config.yaml
d_mlp: 2048
qk_norm: false
bias: "none"
tie_embeddings: true
decay_fraction: 1.0
MLP neurons of a small language model. Each row is named by its layer, matrix (gate and up: input weights; down: output weights) and neuron, and shows model dimensions 32-287. Each number is 500 + 50 x the weight over its row's rms, rounded and kept within 0 to 999. Numbers have three digits each. A neuron's up and down rows have the sign that makes its largest values positive.
Before each neuron's rows, "fires on" lists the tokens most often at its 100 highest values on Wikipedia text that the model never trained on; "fires after" lists the tokens most often just before its 100 highest values on Wikipedia text that the model never trained on.

fires on: " United", "S", " U", "s", " Louis"
fires after: ".", " the", " |", ":", "'"
L4.gate16:468462450595463503548612604600538422512528523429520550486442479489517524445567515488382528434571510578553559543433598562363417478611494453466557483543491485434540457466516569461522569502476488447404461507532463575545486456415507469440539446462467473528544504483489504496438446492502441497488437506512578474482489443441426546468520469517517473435478457450487584550661550539398475504598485478462495496536406489471556489411463479517408501609547530503548543588465520508506421444511527549481539520551618516409517499449507521458476583409500524444490612548549465456467474419455553449508529452493548481515469498552623424447494530444512466531554551421508453426520440570447526463505510584567444496517476427525538488442439586502457397499461426484505422505512449462467524445432462
L4.up16:537479510527578425417532470552507573462536595528445509552511484443436466503481420489364496502449442531470548475490438448515510492487511486513457514443457434487532456443436533508471518645496466540501484493498490527503441481542651478383520468422514534598564479537591542488593430543432504515470517505593562444504552532543479549430559505515542479548510551508469431464451500523481514493594409476572513496573446509534443430478437474496441521442533526449562450399562473508532509427477467588483616519458491528447546505485507469392473476530533450521510509529445472378485491465470444476478533477475468429590552521574522437438445584550540525401378492508443503459555596527522471536406349532530567487523512465477609459440549486496465471535529519482471397504497555449520515363479414
L4.down16:571501515439411501577529422577494493541520495498592564423467401488504501509500472556484460508481475500470517411426563418508426447563479504508508463438457552522533541533568486485525492527461539443490586431605431451516511457418410496535447474511591485562464545552544529538472458458462475543553423560474463481482485501515461542559543528502523392511450497421518465519488496550528475449538583480432579523527539512502562506523538463459510529566534508496521535515415442542575593457554525525478490486348491497497467443560440477565577515491520477537515459556530467494520473579514451492425365478520516474488431481545556555392517511416414478590526608494468454505519590474520506505560501460509484562458563504418490532501573483527491476514518557720525608535508480510566479581462543

fires on: "5", "0", "2", "4", "3", "1"
fires after: "2", "1", "0", "4", "3"
L4.gate1175:448494534509494484349534502500493544474608461397492535562401487528502506533498412437403413543509545482529548525524543546511450512469522636455580596541503506420558466508488588489544440509456402572436572470527486533509428531480502542514587511494607446498385459475393512468449455552575441427527455507497538468549510576485421477442486481475606412476482468479514543505495554440547371507492413534508501490521546510468424518482494448446521563494467510510592464486475564473553406469436430484527509415500527419461474515519437628518491574455457437557482448434478454463427573508552536611502567456420559608490470537522401439502390521376469443593498426512560428561499460493515477464552498579596480499490524492497611392515451523545524537516503478470549580496567628517476574506429444
L4.up1175:503453510377384559429449490460509585548488529445534481477497478538472614514512484497569519479531597533483573509325492384481497429635540544489438492460515530446494528528499497420484470562502531493560464524516433485585499410508555561506452447567496535309578585465548478488466505440558521403462476489553413492444500492503475447488485484492522527525489406432537512486467509442556515530516502436476446475426420560530527460458419507518391454559538584488436560556491503537567430521544529497486478497461475470524440456458551489506486455408510548572519535451498522480444546540561488605503531481487541526469547407499495523484474554454433506577454531485541511505507514451465437509557405499518457437533473485552484608452418432557442467498456515470502557474451499448476536503432542
L4.down1175:448540529476532497511462505514467462547573444479468505496509444524475521486506495523558505551477455478592522493610599518506519393473486404545479479492535362527591477478529495465615423486506526432469534454398382500461476520436463583488467578445538480508517544502432538472463533490477591481560539499531557470437445406599583439430452532467584535495589447481474548554560508540528508603548568559478463534472452484463587504474502526555530533513516457585471487514461476480454423432571499502490493535506553460453444457467511445456548428475523467453522498578484497545554454516551524467503496472472498518437556514472515502492535429520457493484503531515416586515490476569489428534510533509518486582585447480443454521533456444466539508486408386589609464468443463534453431553508538

fires on: "0", " of", " Date"
fires after: "2", " |"
L4.gate1226:461484510503432506420521557586485512555494520418532459503506405487417531472502397498594474526453586520462509555541432487475538512520581486433506511591644537469527571566539512470481512484474546448540546395555506366435488574564495473505471533420418529516426473494460525504423425544573480581472502475465460579409621452533489456430464484451441560623523448513424529568421523552479500424548462549487390486460564586471523563537521590509567565552474521578478532546576377430539538558492501509565481519482548407546405534502496514559451565485462608540460511557511544472526432462539467527516440442508397567501537423478462417544550504569444549412501482507431464518440521431507474546496592419508455469569452527502511508525531456476521455445450626406470453494544460517576458591490530
L4.up1226:549466516567597486470573503541563466513410563587330407503478422599512453447488493445525481527546446485530508564547579408541517599483468432495568444554436498422504443475469430437495454502480529496442403544510452536418502466555518422527527569522458546533435649524392391496515594591483405497492504463622529476545413390524457531463557537578548396509529449460518413532464521530463489554456509471500474466502463507551493574419425482527487463536543512501472485474446398588503572471508494605581448529517463522593385448440563440447507557481521439446527569567480462488524496518549553534560533486463423514488551531490507523498522497485493453547517500489566476419458521479473425592442443601504464489554479480503559463487538530483477527558514506580476415490495495480554482446500538
L4.down1226:559413510526465490490443536503458405483545470568495509549536478454502533452536409476512540509456550530573438452531456570518442519552394567473465551453552502416505415520575441439464430532545477466476462537541424564544526446534467511603532406511519464525540385489472552514504571507547502599436431429470530479483478498448499593543499347589510546510465500459595402536480421530498452467529439479445570455411424500542554546496517501501477428493548565509473515527495561489531467552512449425455452506441520525491491437501510444443436456520470554555516549538493512525446420397505554506471470558539450480503561471508496522441529489540448561479647450557504516600485498604470463438475483465462558516517564481481584510507576507396566585500529513513554507450509549447420521491463400

fires on: ":", "°", " m", "′", " cm", " km"
fires after: "5", "6", "3", "7", "4", "0"
L4.gate2032:401448485505526565534448505502463615540488580497397421508587510548541550477433490484515548533489573478624485480547502530487502519423465488434531562509513486465490477520476483542505567554554492478466480479495545535471466502503480375526502529486486534516506439505404453544450469533525491461402536527450487577446533530564551510436538512488476462492505427557488445526462477550481427515522461534467510455572384559502413595574480599525475418499371472467467515439533536546575487452492521583513495550527463474581494470532493523533495526521562419457579576536488451543624484505501429527568497433556500545485448489442497468567571494599465456449462475424527460558432525615501516531481535477501533425450471449464484589436553495505524536413474477426463479499449567532445429536453502
L4.up2032:455503476525489565534511582510449599473491464600458534546588543490544495449547407512451525481489512455478556630472545458566533483567524517514487501518446508473467568414447535517451540454568498487421474501462462525509496561515444447524602474593401494602525508527552429552499493521525445528479437463568499529496405518570493462480423451568467529500542481447512442505529545658497548452518553539490518542539490486508458547589462501456447493551459494548585507441465559533453510442563641475555503537477489552492466484487469553494509489494482397355518404538521416511550532553553542575528524474456486533576543534562519565461550419533391505528460495614552535439487501450524478597446485519473453426513508466480467493443559527555464520523484502445547444462562612546542503493584477
L4.down2032:448520522442530563440465617496496523520512555552440505471535478522400521473458444529497496496478498513496511532538465454493545491579528539465575471365480411559536466523494411490432628521518495579455505504454566495550507498483533450518521425521558500485623543516524471476502435546471485472448507511603425485393472466483442524520471479500557521546493495509501485398541449552476516486516408461490610429419541531591461621485392480542526456568527550536563507434462551462508452551566427433573475556606505432502453551392580528527544477531566558501533437610479485610529514573520623487476485553416505457503506510396431430412491474567399509463585463564559546414501509453501508503410548528567510511527502554555570602440521458499562471579494564605534521515476507531483471509483511

fires on: " |", " ", " (", "0", "arg"
fires after: " |", "0", " /", "1", "2", "+"
L4.gate513:434483530541546423475517515589428626574570517565498526521503488519532465542531471448463565568456525444489562377521544497478545538552502519547438505541480474458503479520439534578474521446502461536525479419512491473441463472484513520524511496454466490512467515484528526569512519478483550417619381489479487461549440553428538477446494457551473481456551547460479494561555423401516451505541586477571478489504458507484480461539455566624516493545530480518546515634573465502583594503593600457529467539460536402501428523527419598634503447575460591446556545469515431581472536391455406567468449533522430570432514488432530537513464472536499492527541530583550467550517456475592495527544526495531432504563501476520540473548465460567580446455449560475575606554474498514561573545521544
L4.up513:371574586462488451510503531479532523450537520474507553522502456498445476590543479563606535486472443517514557529438497483466553519496591483492470534498473438503491448566531534544520436579516545464429512557522509526456542487442540583648498430538614475493509528524418399522523445520524532459487551548419480479498528524519430489455593443601444515459477630596543544506563560522526420496502482497434499412505490591537509457458387539402573606454553541486521523561479490465600416450509582505490405519392519536573641494551530483521500573511475444427496550527477477417369489461510474554363478436563564497500487532460474462535449519436539440498579473555521504509490475512470470539468428488471520476520611516427517491545466427480455504445466435501551490533483458501539506571542548
L4.down513:538408562469477437445532531600468472387464415538506457447481483420490520511498554409524433522544474469469398532547452387510519515426459525544503562427451477555541543478486443589504572467579409434477480513409462552402577453453592416530553525480454495497499521497553574520545534586494520471645575455535516346478514493394535489496543450513420501552482476457490492431580548428476433523512494477514516459413516493561526410504550502565556525515476442400540506521395501496512485515565565456408603421462546532486536404543458420449499462462424542479378569531563574466447539386427495507437425465507495435408480400552491573458508472510601588481543500455490497520448479388469473496499414439370436436498543474547509438533503528513549494474508541538517498475495467406488520525496537

fires on: "5", "4", "6", " from"
fires after: " ", "′", "%", "3", ";"
L4.gate337:559446485511455513495473509504523554566571543612534484459411515542510568435514509566560447589474556574536497478533582508426445394486570479528517571595484521477474496475544546610461501536507417571464494485482442489522518411461474513603560446472499501518401438507413542463585473497530598424483516533407444570545494521503472487568531475447545507438536490370479508517464523438423504476548454434499469442587475549522509591469416511484473469565490553455542446548515504573613513577516476473483597574485633540484546504560519531533543476559529477522518557499466469513456475503528498536577406525447513525509487462481542430551529542504496550506595515529501462531454430448445503500396556496443587558567544486569603422473463549477512526458460463508514416460463462490584532608560558
L4.up337:447528539546579442533491502514456569513592458485534521530527431520547469616470489552490438521515457546445510471600527464555540562449440415515509566509559523491521455618476522512555510508575499469588487511554470516530546605527563494513500555500490482434551415541454514520529516460480481513539512534495523459508583487487480472529496395482492569434481492412456518487418414480488489495532460506459536472445548410531518533441502460562486468524567511512568489633520465448392407399542601447497537495493448502512483468572540500409531434540457498510431488488498485520408491412508509531586491492473522544559582458470573607377527530455496463633491457548527420504538499484379464474587517537565453536475501511424614390499545593476485515498509565483525533496487543483595527504488479
L4.down337:482567530502513451543440463487503407516506511528478476479565524443443516501426547409432452482440433461463515526471459472578477513474497522463471447519470469559564473479466466425597591548476593417442545513456551470487541526476557492553477430533476465386477620531525516433546564583531556476508528505555492436516443479559499411486448560514554544540486380438479437527473539447584522560519511486518558460461480462498458512442539488458591512502549513465480442561514558539506512575549537581525485475578447533461571465509558539496554505521423498469575445471577534482471556504477645457429568507493438541543512513572425520550470352409544492397501510472398467504558475483505461491454537464547462482530517580504487519553470457470446440449415497482531460616453480545473552493481491

fires on: "9", "0", " in", "1"
fires after: "1", "2", "3"
L4.gate607:400462448511488343458518509467483506550570526335324462478568525492461500445507493513456548486427566451586546446460394497438464508530477476571488494449522495436394661523486498466480513504513502564485535426439422513499496554511410474512473553417496420462516458483487523593514521538482570478578392502509460522466492484577538498498473455447454558490474548494513531545516466499543598421613504525609502438466489528498385468481546513495479488436589463542506546484540548488564479503564499473574514590523553501465438499573513455530565499526512560545508445494452522501452530518403466445553482596427427510471517497379418503530531505431508489431510445495534529424464548484553423502463430466530485487509574525314467468453440560571464442597504405540536537503481349524504501440527459
L4.up607:474511480449372424413441478458415535535408550536462457507548355435489540528438513439508492527479499534551528466463482479456518521524401542444598442501463573547502545446517487515524503435468473482529460482460399454465570567502562458566525516449456485484449533377529521575552560520452552589489491481567519467537546490504437422458447479455501566558511481501485394527471415503474404426453477477426375450486471501506529443491527464452532571483436519499537475465510497481476543508536482500505609631472463565430558516531540425456552449524480453544439441492534531542459523514354457609483449519516420552512593564492389354540472463475496488543448495559513481484513427473546408565501500382516470483598571438515475476501475486554527469514527490505487585508612449492582576444412549
L4.down607:455373578518538475541498528514562553597506547517468524422471509479543419559476405461548551464415474489465463484436656453447561534437397451472470425398421583476460582503513588470438590487563553463558462449608437489547528464506599517546539524489592470462543509467453465523556557531450471466484556486477484498372452439553508526544533534507526526455473506487548563535514495536491507477521495451482513483547513469544503517554472551546544523418523445496419588521529480498451482511536539524526581520530471496432464407538452450536549479545482444463458542505580541486571551462525449504537497451454554423467438429482479467539437479510461467532488496439505533450514455555492497472500550509472478548469441441470565526529528534480427547575541414514620447529470594553536461480520414

fires on: "2", "9", "0"
fires after: " ", "9", "0", "–", "1"
L4.gate164:521465461579496518514517545470441464521522443542414517423491447384577465400545501535522446479524493459534464466465537601511480475517507538427543473400616427447555407447550523476485522519511452444405505460539517458552459445488460489487547456485474478496542522416413498495514535476428451485581457496527532548484609490562535510510505497538489471479527583511499447502494462440535611554528490495543383472502555424460589489472550539529525567562517543448480505504549523457506448512447434409358516467565567506523539474529393507550521370487427531598449479513511481503556538518514549450528509483521384619558565472550537379559493448428496504525509414655525488514485397523512514570512496408545462442384527526443460512406416477502530467492495549512514567479512464544434419524483545
L4.up164:549493512479416534553561457542552547437460504478506513417448428485478420471489435544500520603581428507510540470427516514541470516498463481492541505460597476487414497451551521543500512515458489450529485442435555568411506459497534478474480386494512517551571511457540458593463470588457520443515490457481479417430565577470545336526451562520483549433566516540508382525562532512520514571510492547464548432516542519524502586517617501475589513479436543557475522479511508504528399510397521521442470511535451478437465559447452564494460413525446571460564464415480483555521460461479526530592436560498500508563503512420502388511450452487526463468447570565488446458562480465458527547527482427511455525537487422616396479432575586512493543512514603469468522521535480475505462442427580
L4.down164:530470498591544509561452430473446528509540475492502465547474578577499455448521592559559532540602584567536491421515502637532523472511461487481484437437627445525498543507407546427423556527453559472405555486479480417538475520439518486381533528469438531527608533526478490556570560532503417500522481506476485526475560570447505485441484613420493470514596510537408497526539535504551549522609470529476535526424613517619483466564570530577544502518426378518524584565440557430483553581461551481433515524509512551473458570486421505521443558460470461520448461482457531496536423563428516553529518446466504444474555483493485530485436505480502510556501523538506511490522531473480559551472594461570443503550486477494533515498444478392597583563534486509545596494534492525435587420400422

fires on: "0", "S", "s", "3", " Western"
fires after: ".", "'", "1"
L4.gate1102:512516566554400434484518460543506536483508484445498450502427455473476477581540445543414478470549526561462567486477548524407494444436511496463513463512559463470532481500434479484432460534475476498460535454537443516540530508492487585475564499449401426414557566567502514458508468515461489593550516438526447526480577554373472411509492434521516596483513504539501513445495536449497495474520492558349455447484617481461454497550477503487482536564500557509545479483564536533433472529522508515520438522485453450462590433559502465520513517453566559458535486502485529471451555534537522518486551532477577504497433493504504440556477531521480482581509476553530501510523539420515466514501486495527449381544509405450479402464453557380454460546522504495433424445476424515464576485544392
L4.up1102:453508571527449489581548544551522630488537511559544464568469561454526557531542469464506488525560493479532449530517541415425481461485545519539492379515546482485529451443430576568554475523531540445525541492527474480477419481554569573450564580522494544463495408505438442423482555504422517594517505473528492568471395467510485546500549551521542471467548518475513565437447495438463431501470545489527546552431476543554593549506543574585467534643578457585491485554433456439452526498541490492428443532349513450567518605607520558525524490408476483471412461543531527477508511536527517513492563488478522463511365578441509477473527442515522478546529603542347541490502535482495509461566554469511463477445450529537360512411520510503429550522549483496600461488447383451567649448442509
L4.down1102:503494546458579536480486530491565567496509471546560547551499483492494656484575512471380427484399504560559499466495563446469533593460466460534497486509417462521564448432500469541435526560419538484459538531539465464548501517557492566472507487495589539478489467531506512539478494622449483453520454486444533527545542503505503507453485517515575446498464545454465543537512514436532423442487450466579541430452467513497439523581461423549522502471455568442569516480462517509437552501493456485478416479509501475412568386485537541499444588579460502464509468538368510496496569467424412461456422592517453492542521458632486509408523445541508577515443566485474441506554479526529514456475506502502540553518517515473593560479541390525507576523541427675546529478406474432440523475477469

fires on: " ", " (", "0", "s", ".", "-"
fires after: " |", ",", "+", " /", "\n", ";"
L4.gate792:389486517563456492481424507514467414593508519506547481453552440531550530394401472490483522478561540372432477486479477505437500447548458588455524596513403584443523489501513542509470494428520453485473510527496519538441453537424408452568503513530536433497437446477418479565527437536557550463446542568470493581546477566492537547576485572542503526544593478525532512518450553452427492589441565543510544543383517520485523570477572549507545478550477531527508566430525511458539520383572520564482562513430594491533509478609497491490530492525433557524489430500463521544504525450448495507548478396584569532478550488481527427459538566467554518490480521499522550591492533487559529479464459580523500428464547554412526432417447593507423459598542514435471606539544442544597461453535474
L4.up792:472491562512467467510515520419543544544544518470489461562350571457514451514372424517522491491430508477374505594525570431450472564494489465510516450536510425527545474447529536577507562500510529521523425538535524538347458504570581423530517511387541552533518437518504524454514525493497533467509479493558493421426574486480519480498546444464519393540426526602560513594471588527549423553637427623519496507480511484526526484510511514508587519419427473452531433546476423580490433541478502562402504560569418390489492375501592454565556550515470488356495434576483478551489542505457523483417483421512513566464545455570519551379532558507399482529468471534498441499539508428535478477516460594590515528435535447413590495532444504485485509466494467496502538508523431506443538537507584
L4.down792:499527506508608544470531516533524481468505517481510511522481528433478469556608419580481475573453500525630452494610605487414408495480508481458464537523468409563512493506414503496598522501468568565419468464515472553450538523520547555542489528586493600481632553442560529465495550525542548536520559577512603553496535360541517497468499491523519521511452478424566477467543554497459516470521450573501534582507499528558536519447510508455515476527451420489442399470553472513496580500521475468526492545490476493565497491431571511444673473482476547474566517526523482497517522556564547511494504478487497546539448467578539486463424435541502457579385537552418497404558466474535577424544565449473489543564581565497400463544426387602614485529422510526459496551497459469467405481546584

fires on: "0", "6", "5", "7", "3", "1"
fires after: "0", "2", "5", "1", "7"
L4.gate1178:505423540474389585524546545517466590492569565457441608452406470513522524500531493461458498499454442494557444459501477445455478548506445495551503437533529525469448442499538459530558558486460548525488460521541499462478570517517515498519512545567552527443472517448498397495531478514602499493504554514558539537509538511497581605504420489482505511421549509429459576559587526422445438453437420588512493482465509451489481504527458485416492648586493501505476459638454469579506577512425469479456500447616521434618498541561574498506427551418450508454381499369443627455473458399629435436387479551553535566542558528457560464472418480505491521540574539504424498598546466485476473423422460527502517415451481464456470450514488542485511551551481503465512519523436610476481561491546592
L4.up1178:474562497516427517498553438545467472576377498604551587545516423469414448578531472448425557470534551567504534568464448575487521518468513527573569491532498494455497449466501466439537632506567575523470536489506470527443433542539504502494525594475617592425521495573502544474544576604521439527539477561511567430469428485446501446483438571558540432471458518460490481505519504585471547468521438474484514510487602471585543573448559488522505582444469460544453525462564452508538489498499551422561503448470569489578544466442516469511584453669490474479450507530455498574509626449491490571465487603585412578522426551468523516541433571512582524496494486489562463564528530485480426586491526575493584483538398456595605464435529508465443406522523481491532515498515553430453498448474519
L4.down1178:529457486633535501542454459628463539569541489450548517479445486448615482450540518484513470466498526482456489491508464541470496528454469573521526526489484550375494446492496494421511482528540499390537472505530479503483526474538474517364437518543465500503547441417448527504444480371535487510561513472397419498527504507596518505430538402506412459501514446560473445539509473513453595489472526442469507378515352522531480533489429425427516474440570525587450466506623519493561514492427489500576530432472530537463474553558527492542562526488566442543459544551439497431588535553578507510451532514594492434451464591528583516516505596451504476571452518484461604451513605505678498512537451533443489525423514496482515495468546522493529538525532425432486382539484547560557490546549543

fires on: ":", ".", ",", "°", "th", "–"
fires after: "3", "5", "2", "4", "0"
L4.gate1255:563486537501465483447407528492537509599530546420420494459399461512505359478567532625471473508505497471546578556455498480522427488475455527419498517446506447495514451561494481585533558467589447447579519587420493625440501398522545507524519457487480463550458420434381480540560492573489478517485442522481375565507430483495479493466451475536478488610464422467608442589392512484530488507553475544551398461510571619512445549490542559494487488564517541486484512539528504477442432453391521527499492509609434534528493485442560518462535465491488563537489423606445501526535427499529522580475485562480415518484438494472445470475496464496481480485501478409478460536515487573506570462455436440517499463474415489490526461487492510513439475551560584500524508487431486527506513417404500
L4.up1255:530436423492400517540503566503514514473569414509506417548488562499437405536433513559439533526538492496483506492543481528501472462481426553474485471495553500479463443592411498567423454504504390473545587470481522514503519486437497444559512493453425446494441570610484491520592503503540474490424541441519610458462533465426453527494423470571426439601481518517507505426510507548481531474428442600525563459455529476390616529503574441532522441560462499464510481568564507613575516492566456440454550429538538520439521545447543533518476341473478596431460416452479443509549454499488416576536490551499338484488507476549456505398539525462481481458535485440491432539480498560461498464524480433533441563512529442502537497493449481499472485478422587531552577514500471474555415480466536
L4.down1255:451498497487477451427534610529525594467478535545445502495539578583542544456508369488413554466505551530493412498549547597550575476498442553471534604445458541483598487441544532424526472498494565516470445483516557486522488540507450581514519526486573413492438557502494489499594418536491548476475616477533612596475464514524596572454542481417527554422448557535574436354420557471376526466472535440537468509492546571525504467463487527440524525563401410562488560554543430517508532536444435571486443520583525476549432524462511482484561538579553567599557418499524439423517506502487483568516554438502540507634478577571456414490475483505459608506541440466547482574475512485407461540457535586434489502473416462545499564463482489505471478498531471599435601495558504458462566460464443

fires on: " |", " "
fires after: " |", "5", "2", "4", "0", "7"
L4.gate1795:498521511538489460532565516535558451559528577424476485588515501556497478560484548424390529497538462510530476576478641464497525569556576461441482500504490591436429538504438518547476515501474468465483462525548478506478514502474468465567479548457532522500457382542524622571512512554535525573473495595488525471510491530522504540428450459471447563389584572523498462441623532539518499588490516532473485471611519533458547528511447472521469505512502498527480532521588547511495513518471539537450486517513529480460517510577462451468452483530450468393443448502507531531544514502507514531520473452564440550554499471497541524485443486546507533514494463482509417474453446475548458614491515481484384569577435428560620486492472445484446456570499514439485454601593567506505447533559527
L4.up1795:455454470573430399492575572504458414463468535567563540539521485523448420595522555554530531450477578442503519455527559520450463408530652514534452537498538485476487456514391565507574475502504541560523488556617475597535498504491551445473480560463473481447442578477528452536496586474498579500494558504506535476501401510457448558468527593374474527554541548400577513580457440464512485459461434524537552528545482480533536534539505537536560466417421543648533529465475509463437434501545542464545507522440561415473501467518557581528442451568544520381443435441497407528577513466478459545458571494574476577566469518545524451633494509648447554472543425433589466516401525521477562529566555470480525546486459540586520448475469541524430480553429511437467419530526557450419400520549443
L4.down1795:421551453504516500434499456462517427496542528476489551537539472551504488449587559569566515490417511515599442468455441510465514416503587539449499477525527460474500489411522524452559483506483635423506470522487548544402619521602450512558546503468457484474494487534507440544426525488437533533477438473553516516534402473456380507517538496453476471476463471503510485447544459447409447477432506594508530468455544562592434540533538496463487516453596505512559472548458496439494494464546473463438497615569487525498543542511543546469474465516463535418442477572472470513534449467424498570572526474475511530517504509522546483467474459493494493416523412471575478459591558526565442466528494499408430691457493573528485486536524566539518517557441483465521483382559411523490422469488447

fires on: ":", "\n", "5", ",", "6", "1"
fires after: "2", "1", " |", " ", "9", "3"
L4.gate1170:476503463457454540498466459492433570501533528513457498492499433498444548462608582525506417508562458521512393437504504469486509580432488506399510399448538518533515472570544517464517505512471530507531435503479528541487450525455510500558526398455457480521585496461451465476482393528440451400491554533345527558441536503471530606462569466551405562465485553487494549520577571510493520582613594488522486468530445563527483531567496551511522480494440460462477520542560536517501417530403461466571435578557571507544521456433455451580577594523551479557434525501458482562551570480463451458547534604473468537543393518440536515491523458378574595507462518526442561505605492387571492481484624525489511428470440461428474575432555490539474548516461449527466503447506459400493444465524559
L4.up1170:425434404535460460544454441557516570528464437537437492516433519563528438459425461534491510572514518535565577493423393509474483464559518455549518474556493458444449452489473516569471561413455528433550446444465563610524611519513443455467515506531544442531435471568538444588521461575443559572525523543465490439570490419524553559486497458546465481532497525479509535544514430544530514430418478458476510585468490511426480567478424461548449513412500534496540431525434583470507549506593587563499475508511602463478468513488530524651541523572476516440498411423523437574475524478469472543550478463552524540424561535450453498457433516569503569494587483465618477500469451496481555575528443463521570560486477534444561503569458531497502480514511483482598599529548509597470477498519475
L4.down1170:458491540503581436538517443564495564553546514474466553544531402425431542503453564529505387565613460453537491451625559573574485534582497458480481512542511457487451558439458501500478512552523381448517539481449514502486482542492501439477414500528439456586486595432516499410457435539388467438507512528516480502436493504566575483452427527548516462512556562508557566514499464514469588547487497472501564414493483539535586503565457463432522491447576461468514488530532519505456466545495461535502487542441576484483563479440507498493428520443436497542501495462462526440555621496567515437486585542503442535425445557574512499532577555493500513552575489570505523516615499475505403489499474491513482493507603562493441390442546539603518486412463533300477520569516493430452596502463508

fires on: "–", ".", "-", "9", " ", " |"
fires after: " ", "1", "0", "2", "6"
L4.gate1946:428446429548501545528484461483489411546559532560539530441394498462540509373581520522478543483410427520531533550479509488511483430492484465398518444523506475511477478534488485514500493496475475415530438507520542478523596606472502411502585517545517457568546540470493445530614491485495473556456537511509492480475420479532502441486455519463563530490477520509465577531507472371526523511463575412516618427630418462491509556455568497585448467475498542557557499461616440445516433459524513564455424566437479429540428505535601563526518444597507501542555532397497387504583543490459491574472476482525429437543422548475566478553448435533439520507542477502548432516463427535531516463552621552575525530526479496420551495450395516463522430541562470448515512528497489487536329475417548
L4.up1946:502467368501547515418526452503494410541498497419406550442545437544437541488478500477546542557554469494492483464472504536504553525519488557444493468509501515486422565482469484488433462524526536454465556537516493461544584550518486497501507557479593518581483489529481569533490502531454481511559517543532488535432578483577546502596483541491495484552469493490541543587487557543471555515498356515482500407497483450485477494482565551505472564534516506616545496517563459501379620419475532628495504632499502410482558501475522572451447508520489465450466521541528563473341433477485459411503451445528466382489547529491493490475554436442424489469446492514453588465559433521477467419509462541507518524448541492463525432456482533536549485537569516451490560510423469496509408510558478
L4.down1946:445439532499560545584568498445569508550463590549461503508529404487534485554492520494414563510495530500479582464519491482484531466454467392451520493534521557437493577568460565506441512419548499468488505527487589430498555497425585483581606467525495545434523479495443489457539488503505567537527490538486471554442406446584440473584517414437526516534491474458466545489482509543583606474494560468508548518561499489494370517547540450519486445477485432521505506510491534551387462450491419470541625517514571537585503453523518588454450536554437510616534529464477503468494547472533417457511608446494508556542462392487531562454489484424503457475455498450495431538362458479507397478548524449500550456471468547485530502503505488610541436533569554483622537487477509464510507477426510

fires on: "0"
fires after: "2"
L4.gate1116:475497479461389481435570431419510499497533413475562526523411557482472573542503457466457510506516528425395489516513424506407407452411517419424493542486503492412505517453503502550427466534450589591539523482567509509490507496529502498476494551509506435489559412466601515483481436457502494475531507643545453472468480527541507526486434484521405535524536530432537592531471524550498506427529518474477506447362528504514558544442467591441544554557600588588547544584486477494556479492409548513388525485580490429469483597478592419587482499458492359542544487502527483549416421487503410537431408416536376628494505522469517520473523553486519412421515544412414516530536483530466597510454564568507544443442488480526540567468413528520438484471483545503474454417534551479384517445511510
L4.up1116:477471440514465541577453443482572525485488509412489448446565436447568542487543545518516529473530481493554464512397523512429456514475441440623567561491442453555520520518481531441429451479498510450546473423575437543483488554515507503479550454558499483569464551501461404473475554434458460412502511486381459457499518509516518478513539567469444425432400438440459491502445572582566606491541465473609528507513549524536557552415409553537587464440539497504544499601532371417560565647540528527573542515594515465452524524448475438494580533477488478446433510497503472448457577524492485436455476521474511494501360451428468453474472575477494465622533469504515508533488558480514448440481517466413448615441505449553422428550425531532507498564474498547524519543578460492519472524526508
L4.down1116:553550457512443475537583574426535492533497450454444526499486489541515513485461448506562505520414477534472481563436459509505497531531496547468471532559510493513482524378531530462503534497529541507466487408419504533466519553546521440584564516453446405480475429476492548510515577481436527497502492521495521439649496531524540578413505463556506470571547472542542567599448536461503432568512480493488542489456523543507563515592555544556538560439532420541525507562490455454520535577555435543518474599432395517501538445515418483485482557392552598508496445419534491508563502531519499447419419532470482539505547556517419471532540489516489504485512458448446567540494428504558482554548489514436407455482505502579483470508472545436502470596462484493489393532532519423497546481514529